Weights of a small GPT-style language model, trained from scratch on English Wikipedia.
Size: 13 layers, vocabulary 8192, 30.1M parameters.
Training: a variant of Muon for these matrices, 11624 steps.
MLP neurons of a small language model. Each row is named by its layer, matrix (up: input weights) and neuron, and shows model dimensions 304-367. Each number is 50 + 15 x the weight over its row's rms, rounded and kept within 0 to 99.
After each neuron's rows, "fires on" lists the tokens most often at its 100 highest values on Wikipedia text that the model never trained on.

L5.up300:40 49 53 25 99 48 49 63 76 43 82 63 47 61 68 64 43 50 48 42 79 64 58 45 57 30 45 59 48 64 60 22 44 57 48 42 86 56 71 32 60 50 34 61 43 66 50 45 60 59 76 57 16 48 64 56 51 46 65 67 36 19 55 28
fires on: " ", " of", "1", " the", "e"

L5.up117:57 75 46 43 52 54 70 53 41 68 34 55 49 24 24 78 72 81 52 63 54 56 55 46 39 79 35 22 33 57 37 36 63 29 58 52 43 36 55 32 47 26 69 37 73 69 58 51 77 45 36 46 40 38 38 35 51 33 49 44 51 28 65 60
fires on: " |", ";", "\n"

L5.up343:37 80 68 61 63 45 69 64 27 61 36 62 22 73 39 39 53 62 24 53 40 57 57 23 36 42 41 64 32 50 36 46 52 40 32 41 37 56 51 37 68 49 37 30 68 47 39 54 42 59 51 39 54 46 60 59 70 62 38 42 41 49 43 56
fires on: "\n", " |", "-"

L5.up1771:57 54 47 61 62 49 35 58 39 75 51 94 47 62 51 50 55 53 51 62 45 43 52 83 40 48 30 40 71 41 41 65 63 63 55 45 65 55 66 46 45 47 90 22 90 63 38 43 42 33 69 77 47 09 43 45 36 45 63 40 30 39 32 48
fires on: " ", "1", " more", " a", " an", "2"

L5.up982:37 60 60 42 66 63 76 47 51 39 36 60 58 47 31 38 51 59 23 52 41 35 36 59 48 46 48 57 47 43 48 54 83 63 59 37 62 63 68 55 38 42 70 67 83 57 38 58 36 43 49 69 54 48 32 49 71 50 62 60 47 24 46 57
fires on: " "

L9.up918:58 69 77 58 55 62 73 43 59 86 34 59 53 34 52 71 43 92 37 36 47 42 55 43 60 51 55 44 43 59 39 36 61 37 51 52 63 46 40 40 57 24 65 50 44 48 46 34 38 78 35 64 63 42 45 77 58 22 31 77 35 45 51 58
fires on: "\n"

L5.up155:34 47 70 28 50 70 31 51 41 56 58 35 25 47 50 42 61 46 29 37 55 41 42 39 55 47 53 79 49 54 45 37 42 50 74 60 78 46 82 59 50 60 49 54 51 05 46 32 30 47 45 74 45 66 74 50 48 58 54 25 55 37 57 33
fires on: " of", " Candidate", " for", "ack"

L5.up111:69 24 42 24 73 27 83 47 69 44 62 39 50 60 78 48 26 61 73 26 34 42 44 48 28 33 52 45 52 58 27 29 55 66 74 76 72 59 53 26 54 58 40 65 53 67 34 44 68 34 63 64 39 09 59 48 59 31 60 49 47 51 50 11
fires on: "1", "2", " "

L10.up943:77 44 44 36 39 43 65 51 68 50 71 46 43 51 66 76 72 44 58 61 35 63 21 72 66 51 55 50 65 79 58 62 89 38 48 44 49 54 31 51 29 30 23 36 77 34 23 36 50 56 37 42 46 59 50 60 34 73 71 36 52 38 23 42
fires on: " his", " the", " her", " during", "s", " in"

L5.up1259:54 67 72 18 58 45 31 41 92 69 32 44 54 73 54 62 32 52 49 29 61 51 77 50 61 57 34 59 58 52 63 53 49 57 42 37 61 41 60 49 51 42 36 31 28 38 81 37 74 61 50 39 25 73 43 40 46 64 53 63 54 42 39 52
fires on: " State", " University", " at", " At", " Area", " Comp"

L5.up1522:28 48 46 32 78 49 35 59 53 55 67 65 42 70 28 44 56 53 25 54 42 49 30 51 34 58 76 57 46 34 25 54 40 65 54 96 56 43 36 52 37 57 47 68 40 23 37 65 51 66 70 72 33 32 56 58 40 40 58 41 48 57 55 54
fires on: "s", "1", "sburg", "0", "3", "an"

L5.up805:53 42 45 52 57 73 04 53 54 60 55 27 68 54 40 62 74 55 50 48 57 39 39 48 55 50 52 68 56 19 32 55 65 61 53 79 59 21 63 71 16 54 44 42 24 31 55 55 40 33 49 67 30 49 58 62 43 51 46 62 45 47 46 17
fires on: " the", "s", " of"

L5.up1818:59 66 48 60 63 66 66 71 36 52 41 39 40 89 64 52 59 52 46 49 13 35 36 35 49 07 65 71 64 72 55 69 59 73 53 68 56 39 49 59 66 44 25 75 73 59 54 38 23 89 39 50 56 45 55 71 61 51 59 43 48 69 52 61
fires on: " |", "qu", "|", " Qu"

L10.up1409:43 23 41 46 52 45 47 47 66 57 67 41 52 56 39 45 56 51 52 25 46 62 49 72 42 54 60 61 44 57 51 41 61 61 39 48 54 47 50 16 48 33 53 64 66 42 14 43 50 34 44 82 53 67 56 74 51 54 51 33 43 50 41 46
fires on: " for", " with", "s", " of", " have", " With"

L9.up857:50 47 48 65 53 58 31 48 64 61 30 36 80 41 83 56 59 47 31 10 80 46 62 31 49 39 52 35 73 21 52 46 35 40 65 58 34 54 81 67 21 60 50 36 49 01 68 45 61 55 63 58 29 67 54 54 45 57 50 34 53 45 68 55
fires on: "s", " S", "S", " K"

L5.up554:51 27 44 44 62 50 52 36 38 60 34 31 67 46 44 58 53 40 17 49 29 34 45 39 26 75 50 51 43 69 46 61 61 60 57 54 46 67 63 68 48 37 69 66 35 50 49 47 57 45 74 38 52 40 54 25 27 63 38 32 64 39 64 48
fires on: "-", "al", " |", "mark"

L5.up463:35 54 63 42 33 51 58 51 56 71 23 56 61 44 46 56 55 20 70 80 35 28 32 52 25 44 81 51 33 53 32 64 77 43 37 41 40 38 44 56 41 35 55 68 63 56 60 67 52 51 59 75 28 56 53 47 70 54 50 41 48 65 38 82
fires on: " ", "3", " |", "0"

L10.up1114:59 45 41 52 61 44 47 44 58 89 35 42 74 58 61 31 37 59 40 34 49 33 52 66 43 57 44 58 38 37 74 58 35 57 62 40 64 44 73 42 31 42 60 62 38 16 46 19 46 55 63 62 37 54 59 50 75 67 66 53 39 67 44 54
fires on: " was", " |", " were", " is"

L9.up131:39 35 21 29 36 52 46 71 49 55 63 40 38 56 64 48 19 50 55 53 40 49 43 77 33 48 69 54 46 33 45 07 30 66 64 29 51 32 50 37 52 60 49 46 79 44 48 34 60 39 50 49 59 46 45 45 84 44 72 15 54 36 37 56
fires on: " with", "ing", " of", " use"

L9.up1261:39 33 48 48 69 49 60 40 43 50 52 53 60 56 30 38 66 43 46 75 81 75 57 51 54 43 46 65 20 51 42 49 20 63 77 56 45 43 50 55 29 66 48 45 50 78 55 57 46 43 24 65 70 41 51 29 36 31 79 47 35 30 32 39
fires on: "w", "n", "k", "j", "c", "b"

L5.up564:35 63 51 50 51 41 47 36 56 36 59 74 46 42 50 52 76 59 27 45 62 18 62 42 56 74 25 62 33 49 52 65 31 62 56 51 36 59 47 31 38 38 45 48 33 57 35 54 71 47 39 51 53 47 63 16 54 52 34 52 65 63 38 50
fires on: " St", "1", " ", "v", "av", "8"

L5.up484:68 19 66 30 48 43 67 65 52 75 47 54 32 50 22 56 69 58 62 55 40 44 16 50 46 33 58 37 42 60 44 40 54 34 47 45 51 41 52 51 65 31 37 49 62 72 35 41 45 42 20 67 57 49 67 45 77 65 72 58 75 23 14 51
fires on: " her", " his", " a", "'", " him", "s"

L10.up559:44 36 61 41 64 50 63 42 42 50 57 63 31 68 30 43 63 64 36 38 44 28 27 47 61 53 69 81 51 49 49 16 82 48 67 63 47 76 25 45 29 74 41 53 21 58 51 37 54 18 58 29 55 62 44 48 57 48 54 59 53 64 58 64
fires on: "2", " ", "1", "que", "8"

L9.up1117:41 47 62 32 54 36 56 53 43 61 61 48 52 43 34 48 49 59 49 57 29 56 23 53 28 45 37 48 38 15 44 61 52 53 45 61 45 22 70 43 54 61 62 59 88 69 51 80 49 42 46 48 61 39 46 57 45 47 68 70 49 52 29 72
fires on: " L", "w", " under", " Bo", "---|---|---|---|"

L5.up250:51 59 48 46 64 63 88 08 42 53 69 68 38 57 50 44 60 31 62 66 73 45 08 51 23 49 73 68 54 46 60 47 35 65 51 65 44 33 57 42 53 54 49 40 45 68 52 65 35 35 23 45 49 35 30 47 49 44 54 54 50 54 29 28
fires on: " p", "w", " W", "n", " N", "r"

L9.up347:35 42 27 44 60 61 67 42 33 52 23 49 66 44 49 46 41 63 59 47 61 49 75 50 47 26 54 06 31 46 52 28 61 31 54 43 46 65 57 48 49 50 36 70 14 61 62 45 32 50 45 25 72 45 43 51 55 47 52 57 40 60 56 39
fires on: "7", "4", "6", "3", "2", "1"

L5.up1435:46 55 35 79 74 56 43 37 51 38 33 74 75 45 56 54 62 61 48 48 82 13 46 21 58 66 24 69 59 60 20 30 45 76 77 52 37 39 48 65 09 13 45 49 70 39 36 36 28 55 66 69 54 62 37 37 57 26 46 42 32 52 58 55
fires on: "3", "2", "1", "8", "4"

L5.up1800:45 38 20 42 27 44 49 16 41 57 64 46 38 40 44 83 52 99 47 76 61 54 53 43 56 74 29 53 37 42 54 30 42 49 37 51 87 29 48 30 46 42 99 70 51 32 71 28 63 43 67 47 44 50 47 63 56 59 54 34 51 32 53 57
fires on: " |", " her", "ize", " University"

L10.up264:27 51 44 36 86 99 44 45 42 83 45 53 68 27 46 46 31 50 46 53 66 32 49 41 67 48 64 59 38 60 73 70 65 29 86 21 24 44 51 57 73 43 36 72 50 70 51 32 39 46 12 34 50 43 62 39 33 53 43 53 46 58 43 37
fires on: "1", "2", "3", " St", " W", "5"

L9.up1141:44 47 73 34 58 35 53 42 59 39 38 39 48 14 40 37 37 68 10 46 47 38 29 84 23 44 74 44 36 74 29 34 72 74 59 49 38 39 47 69 46 51 55 21 58 46 24 54 62 78 54 42 53 50 20 51 35 63 35 58 54 32 71 30
fires on: "-", ":", ")", " |", " —"

L10.up405:24 36 52 74 64 71 44 34 33 62 81 42 43 40 37 45 33 21 37 63 46 48 61 43 61 26 67 51 29 35 51 49 52 38 65 24 57 58 50 51 75 45 58 40 42 39 45 66 81 36 37 50 73 60 61 45 42 37 64 61 50 62 37 54
fires on: "9", "1", "2", " ", "7"

L10.up882:11 56 62 49 46 59 56 84 60 44 34 40 42 86 34 10 46 67 52 49 39 28 44 50 17 49 50 50 50 30 52 61 24 63 32 46 50 49 80 29 25 32 51 41 78 23 74 34 30 39 37 72 47 53 72 55 75 59 67 44 62 66 53 46
fires on: " was", " were", " is"

L5.up1841:64 59 61 38 54 56 52 50 40 51 33 50 41 74 51 59 43 35 66 41 25 66 25 17 63 37 48 84 45 07 41 44 29 65 26 55 54 59 63 34 61 43 54 37 80 53 38 52 41 37 27 48 78 61 70 39 51 36 49 35 37 67 68 40
fires on: " |", "-", " and"

L5.up23:40 77 51 54 52 50 67 68 37 44 57 49 31 46 30 34 68 38 39 44 69 54 46 46 40 54 73 57 42 41 58 41 66 39 49 43 45 55 26 53 56 51 55 75 57 71 48 33 58 27 45 56 28 47 35 53 84 62 49 37 49 71 63 58
fires on: " ", "1", "3", " (", " |", " in"

L9.up899:53 36 58 49 72 69 58 52 54 39 70 73 52 53 37 40 65 49 40 73 54 18 41 37 46 33 63 48 59 45 50 59 58 38 60 30 60 53 62 51 43 46 71 65 47 39 37 63 46 44 56 65 40 10 46 65 56 64 26 73 65 41 24 40
fires on: "s", "e", " con", "ac", " ", "5"

L5.up234:35 70 55 71 31 52 80 47 42 70 40 62 61 81 61 59 55 40 72 32 14 65 46 29 38 48 62 53 39 65 15 39 44 47 39 53 51 53 41 19 36 48 72 30 63 54 60 45 56 75 38 45 50 56 71 42 52 50 22 46 68 35 51 32
fires on: " (", " |", "|", "h", "t"

L5.up1158:19 60 69 56 55 60 83 85 26 55 54 45 58 76 49 30 52 64 51 27 69 40 29 51 47 29 48 51 62 50 71 45 42 62 37 44 47 74 73 42 69 48 76 34 61 43 51 29 54 63 38 62 58 53 65 47 34 45 57 19 38 46 50 58
fires on: " the", " |", "s", "="

L5.up975:72 56 45 47 54 64 44 50 32 68 45 21 97 39 16 71 64 70 34 54 72 75 41 40 70 57 46 71 47 62 41 63 99 67 58 49 39 61 70 34 53 39 27 41 28 43 25 50 49 44 66 58 45 50 41 52 30 62 31 56 56 37 77 47
fires on: "al", "s", "7", "t", "k", "e"